Weights of a small GPT-style language model, trained from scratch on English Wikipedia: width 192, LayerNorm before each block.
MLP neurons of a small language model. Each row is named by its layer, matrix (down: output weights) and neuron, and shows model dimensions 48-175. Each number is 500 + 50 x the weight over its row's rms, rounded and kept within 0 to 999. Numbers have three digits each. A neuron's up and down rows have the sign that makes its largest values positive.
A block is one neuron, or neurons of one layer that tend to fire together. After each block is what it responds to, as a language model described it from the Wikipedia text at the highest values.

L2.down202:512467586501419586429477485512565548488544566531544432542500563466594458488380540399522421458545493524443493485461520518560537478504387467466520523697488537511522426476557568493596455446491440457458536552509464496462544478511496496508573519490450548509582366531474559529550477493474540476562532490465509514474478450536475527448468501455542456494559495509460529472553508555412579544507
Responds to: Mid-word fragment pieces

L3.down9:444461520446481572552592409552591528427412404419531478567560509465497482440519512498480419437533471505548483499528465675469434478457436487498489471498508494432458485523525505462520526534523532413493532505502530457440475488477523478538516509540522527530498487506598525433532562510423589474433530599421463502543528457488526488518475521495378459505509438537564455506485508542508514512547
L3.down79:461502573547369465535458462455409506463550463504494502451543535496569438508430493515461524499474442499522459514579495469512432537517476581514439549551553578538518450427415438590444457564431487461452557460479564498486448519518547433507432480494408539473523567501611473423538548533525607507499499457508559455438557460536597497522550415573446543546476625436466536483500517458484554531407
L3.down95:455472582404587483506531621512441559491505544509472441501390505564534512528410506474459492445484504431481553473485462535535538580471481497531569526465534574528532394560548486546469508488615513476471468500494539506449383481456499449468479516608425424413543469542625539423407536498484386516467522594517472594497517500591438544483525406488416472592517549507511472568538475454465530475531
L3.down113:425396555485480535565554497440517486489522460480461534410465507501489481483502524558484512471427537580507521473538512605426508573519451583510534561546456533552484505538506543488476513543527561524530562531583459554548475596528492393445453426518473568420476563589518407513443593471388482519391517451525500518539498556531385473524537511521487473481483590472462432482572569539505459463498
L3.down120:441506546417447503589569444454443519395556475481437524478542513470473479523477542484506518546549444501423437540546504424505500493459536485577453456521483459556447502616621447506535441510437538481567482524532456498503542488563634410463465535518513482470419410513451626520477497488507461496469439513521573574519492559540518509470496487587497558474447572480464533499488445411439581559546
L3.down170:549533471603548506544463437623481495528441535451535585463492547474452511491540493501554543527442537543519402494583440592421425614448491493406483540489486529554429421539495484523512476461519465494396420442542535571469475452425489474492530527427455543652498549481509453598450455503487548561564476362456539542517472532516497434509502543592541444435563459524374528627483589508472534462513
L3.down185:525483529377445457460510524578488429540561556436509480493451540526441486491510443519467482544499462420527466505624412492468503526420451545460536565525521501550534486495541508474447474490547554449448468456573497525575510519617486596594438423508494555512510451559488508580498513523495468464446521366559503403493550534475460449496493519453564500578400596431462540443534559556539496470485
L3.down231:521394475491420525429510528503535458534527595541573476474514469564524541488488472492557423502517419556496551452464475436474513335555519483550457479550567505453557565499496431485491468464516500416636469393534430533418585481548522474549547511564452463507556519531457511514497529480544508493627491516446489549481537478486480509513430519468548471542509537483532529519401535468518481557533
Responds to: Mid-word fragment "ag"

L3.down61:449544531538442549622516572491469475438602497506456562488447634471510457551482537479560516506527464481429541498481586537628499520491474480502546505512555475464496460576553457580486450550479393417432555479471431432542486487411473542447466470620490493474498576500442460497415533489477507414561474540495523523375479519528480530510458486502516571609422443537511469509429464533514529544477
L3.down127:479562519471466454400460484554525511498467426541534639453449472540545431446499505469493548535557481543484474417565460491611585451552515428591519562585495459513442493452514547476517517490554464547613543432511495529558568415512437557533467485535512499467414573487532503549443551414569582607443548444546487529494484517544512473488495480507544507475501531537525505499526476500481447445468
L3.down130:399477574500490452607433616519521500600545505368454464601512497491493561614467531565467503505475552556482426401465438547456440521509493509466399508504539417491520449456498473531492468468439533472519517560508526494568470516509433515588496463569527454498463469470448475546496605540512540481507522490520481498512506468515476525596560523630494498540533393464533452510518441479481493438406
L3.down134:506622537500493520560554426547512447486468448598486457525521443474410492544499582515451509571531526500401549529476469534504421607479579510457529553532531466561518493532460459488442465465464514524516616522522457460343527515495544484525550569593492457536426442490456564452443442574557506473484452439445340463533465513425484524503463520513436524518524513502356489502487527464485585445531
L3.down135:555453475558394556443502533403449503488509526522525504477490485556564546528514546568492426439453456493520455515465412425497546548582604488518547534405600579532563494479562550537471514438465475551459484441492444454439551455553438444523506493495573470475501523497490518473454521475538493494514549458488519530470389516505573531487478457505533494522532465570466450484632492522519474502396
L3.down150:471480549478450519427553508552567530503522505479535475526497440570466590486568506571465524493520540542458475476474429489456582593413482558487419494628488493591507514468409498490454545518423481529486516379502565514526432478490465432456601392435504455500461516383479479509497483510545447470377515441524541506521582606542542475599537514481464479543605477487396507526542434436531548562499
L3.down160:460491584495554506503594501511496493597472421475479434549549487517430558576563524450502417446511524477463502470453541450412537602642603455503388506541528497490455600501437548488466419577597508492483555419553520462476517497525516503494421501433517540477469589482482465520425497543502451453488464424470486537469485446533489504611601508502473459489561371531479492495499472629447596492493
L3.down220:566544498560537456450580596530556471493552460465471529480387441480462508438482468537488558447506502425530478497457512477514460520552401518524435489474551588527430402581480623563476545486499460522483472662499519525469457528477458509484484474534526515529389504534496518566520420547449542481512492561554341558468479557514444491481418527453528446582441504456558559456465538481493519417560
Responds to: Mid-word short fragments

L6.down51:532568482585454535307514510494505549570476568529534447522538528434563512409531457522556464444418522465515429584524494556383519491497535446438469468535525540573528459402503487580469513496537478478526431463513505500554467486453572517583484570585479410419530553460483412455453489512608470409549507465511534430537472527544659545532515443478522444511545508451508541483549476451512482454440
L6.down107:600526515448476512614484339495553536499535493557489439458407496482547590463516503575487433467517550561550488464525534528501479604528552498543527521463379443508495519406503560506559494484453491525568563505466568535553463531466598487488472452527462574461482460543462514504570509486525562437471435483501442436526582509530561464440505493558489521479511511452510518502459409495496544545522
L6.down149:500535505476432481063565578549496523483508549503442514554515562449538586498503508570541508471477484457430432518479480458414488659490509531489470457465520543475508511436460467476514523458500485504482536513519525457560500491509509503533523547531531505471552511520446511560497527403499473539538457474430476504518466526485506562527468508582496504463503519510512517527478514593528495607461
L6.down152:474601543473519513448424527556423581445478516480494461563514424459510475505496442420428517483510538449475505462566506530464581625461448488420492534491479602444512531501526413398619540484525478575524506527424458465549454388463590509450473415473504484445474612610562459562559464497443503538422464495513512524485446552567470584486593428501512503507466542357503509520507523523492441541498
L6.down157:466544421525556440431474486500554532472495476476452567427471520548446515482581527479462517539587522490437605532535550476537600474528549509461577405385381559396529491530578459612577424526347547537460500484566515502444514486493504565574520458444539454465445471532469490458525458459481483496419493517536502461475472568548553521550444544418389507506524569524505462542463545545584414570509
L6.down216:513584489582504471596389404509457484496507536515537547445542473489450505485489460520499439538449572374551529463499547409468550455498486517512435475510420507514525556427545480574516563391439436502498415522514560489523453554494532482566457517536585494539359502492523484361577545549610543494449427493506556502489549618481514468539456458476530475539515500439536521500441414569522503483490
L6.down227:505548538554543579540524529439557485463493502559524555466555519564456461515599429549435441542485446519455503528492457536466482440504468552551523544534531467476452561452410539508457464408509541458529546478509501484399413590394500432529504456494471578526480466506585478411384519545426517480561489469489536394561480507466498503554431471529483369434525557529448502435493549443529475575455
L6.down231:455591492495515426460414461534515514476525641599474460522581503529573444458607497481436486468439482523466497417557481530506448571517441488474544490477475402550495514537514476505686509572468559499561479613421498558455512492450498456488407463510414543474441509492477580452523526521417542542428536530494539508468487480482529492568511496455499464560493566515494474495550562446429460495489
Responds to: Clause-opening subject words

L2.down216:559442529410445497589441480512507532522645502560454510540555443395453542518439455409543528451497418593517554469450505484484536470511426582578429540486487477582445488480455465527516540481535393555595527507458494547472480480519465498432494497496537496511448475438513488439525668516416459495524424511474474514466533418482495487475465500531509483561490494502441500579434472492461456504565
Responds to: Wikipedia section-heading markers

L6.down11:530441552540459472538393440475461577555489457596470521508473453455591492470519521475500378510445543498430511444481515436513493547417486449619501567526516471403489572389521449507463601479470435610474555575482491587569549518520414447489556467401518406587465516456578466492492561529527456564526477515440488510536495485535389500497536402404489521468427497483499542557589466508583507496460
L6.down45:501526488497506413504371565430407592562460502517522497539456504491501431536530517525528458521484495519530532510391476478491430514512546492493450544438553455498465479492460521583580492536511594514497616465535542553482480539569429506532557503465523478479451558419595425554483520448599498475440511535467487488372506511599487499526608393516484469545533620583423521491528542388423541479587
L6.down66:500599424465524487517477454554546513473601436485449479507558423495572470537547524549504413579424549474379513541547466501512470446513506401530444517536426520479485442489538466470516520501521541502519519622530443481467513502570537510578515475473509500422530551547491596496479426490556575525476558512477506456554440474497531509398506463510523434459513494440571432445448543475599563430594
L6.down75:493474541470522468609466503456431506465512536474471505479574579502466521497471463551509416384600459533515504469526542523403557551458444555470503494598438414461400462494435440475474503471550508604510461499530521434472500597556516441608497499494493568503489488526539534485498498503439576441552521572563530527514552436515496523393511497588501499324558527547473484462476537504442624529517
L6.down92:538441432491448513524380614459490495511508470577513500438563470516475498464484525532485443492465477431650520452505535505526482474447535463404498553495464572507523529549487493510467456474461489578521471498480511496474486489526589474464513466409499464425450566556555469504516538487544521515379586475605469468487580652538580447431498458545516500512508565461474417586520461560420424557568
L6.down183:427568486419540494443514488596410442527541462590581513529444490451563507479470489410422515475492590512468443549535499507481472590389556496542441556565549488556475451545485502488498533417433506546514418480469547487498536576522484549458518491519455472564531490523552496465527494541508516454550453504467516538586395525491622521480662454442622471465530532492513449521452470521502590490451
L6.down199:515464520507519483573396455562415461419424486423490393474472449460495441517494398472449428550506568500562539524608546472567482498486560431517538526484486473483521547514564559521532462440510521553544443527522477513509513482451470611568639467508513435451503554536588466565468566570438509513493501450504523424495541470529453489490534386433519554532430511497500396511568468504464549542452
L6.down224:497485558482524531405443452523465537498475419387517533434561538463516541464495447563527387537527599470563532563453418552606504539515393560509398406466446536542484500541435501441551437476497433543493361463523557566460645476425473521445536455442536497554481469529452546520583457427480534558564552522530470507555540443495493499467490539447499444427456475538594533414533468497606462516576
Responds to: Word-initial fragment "ass"

L2.down6:427528567532490518527424543524501526474452516417406529466456582572432433556642465471487479457474396527432468458518514579523475553503553452505566483503542428475473379559479488477466415423420558493456487500438506514567409457450529460514511437464541486466458522462541554389443532542554545460561539488427513518584614467521447496565504628525490488522604559403489525599421426555502444481471
Responds to: Mid-word name fragments

L3.down65:551451486525512466483440460531524538600536485483526602453462462492524505563544597437533529503476517583480424506455408595551402505467558481491484513550468470527495516425457440463417497377527500539485480514477521439432475554471485511459451515493542492511488461579492514505530682601458477522412539501560501546458482473527451472617578459556561560457580432467576529420522506521468464554554
L3.down87:443460451469509543532439482455472456533504535530457459525460583428463480466548534526433518443465542522565463487476584488597464533545403532508573490526515525438538481533481466483559497491558518499493504514399436497531510536517460542483554511538483598358559529450538380569470444554424514509543444508464486520519499519409577463607510463647457532468453415495477481561517553573517468462539
L3.down103:397447547462499451405515445482442549444511479422493492535537484463516513526457499419544561480496493508469497528525528543537584470521516578570465510479454434525432559503430535554509516521425429395501457468504472486459492517543624533525438435483507480450477540506570484430433456523529538482449569477496609495530496457543543415551588522581540498443456466482454520488501391494531453582542
L3.down105:500443419462515510490462408554509541503596456448505524525515503534566531577520565451430545510529518497547570469414549495475473512582501510534532499444390483532504622460538552452567578459400490376412494403458514552537496529513510423552482495472518539610483479558553507539473555553586445580534457574472545507477555540472492521411518529335500474438433513517535483532391494488471541472524
L3.down111:541514567447600532545388464545441491597469563547487488484638500551501517433582590436447475472512490472554540480421466481430471375524529491579415489489452529345432488508463492575500449512579381520522443536551499482398475437545553465508500531446516596480441509488505462551549515504593477459476482437461492414567475523469486524535486527543493479488516532525493529541506516475549546507463
L3.down132:538488420501481490415406489549497429500478461431444515479396539476496488520455528512515380541509533449495483469448573478517545450495568566500576459466576458414558367527438536504536555570456469501510459503543523440552500642490594527485453545549531496526490517484498488459410573524534478562607464567550543510501460468558519471534511527397496497455506473545497473455585466538516480485522
L3.down137:537533488466555494509556473532501541510536570522494546489553550431510521510469453522521504403626396503429494524576521487504476516534498473470532467476443392455587481530574511383525615469368489440450643465536468512498514471459493486483496524523388490551447521452531532515478587551460486595483465544448540549642469512506542440473538467551504431439510378529434492460557463462396416491540
L3.down202:439531479511445457494476491489546625469502537624479516536475445417497581574629443488448462531517455527536480539465451565566549527554572520422520484502490525493448447493429452513536461559456466489474547486402546484478431579515382457487540433500512583389541471491467475481528517484439448452525549602425519489523535490640492385501553535505536427509550524585456503461508459402519476458605
Responds to: Section heading closers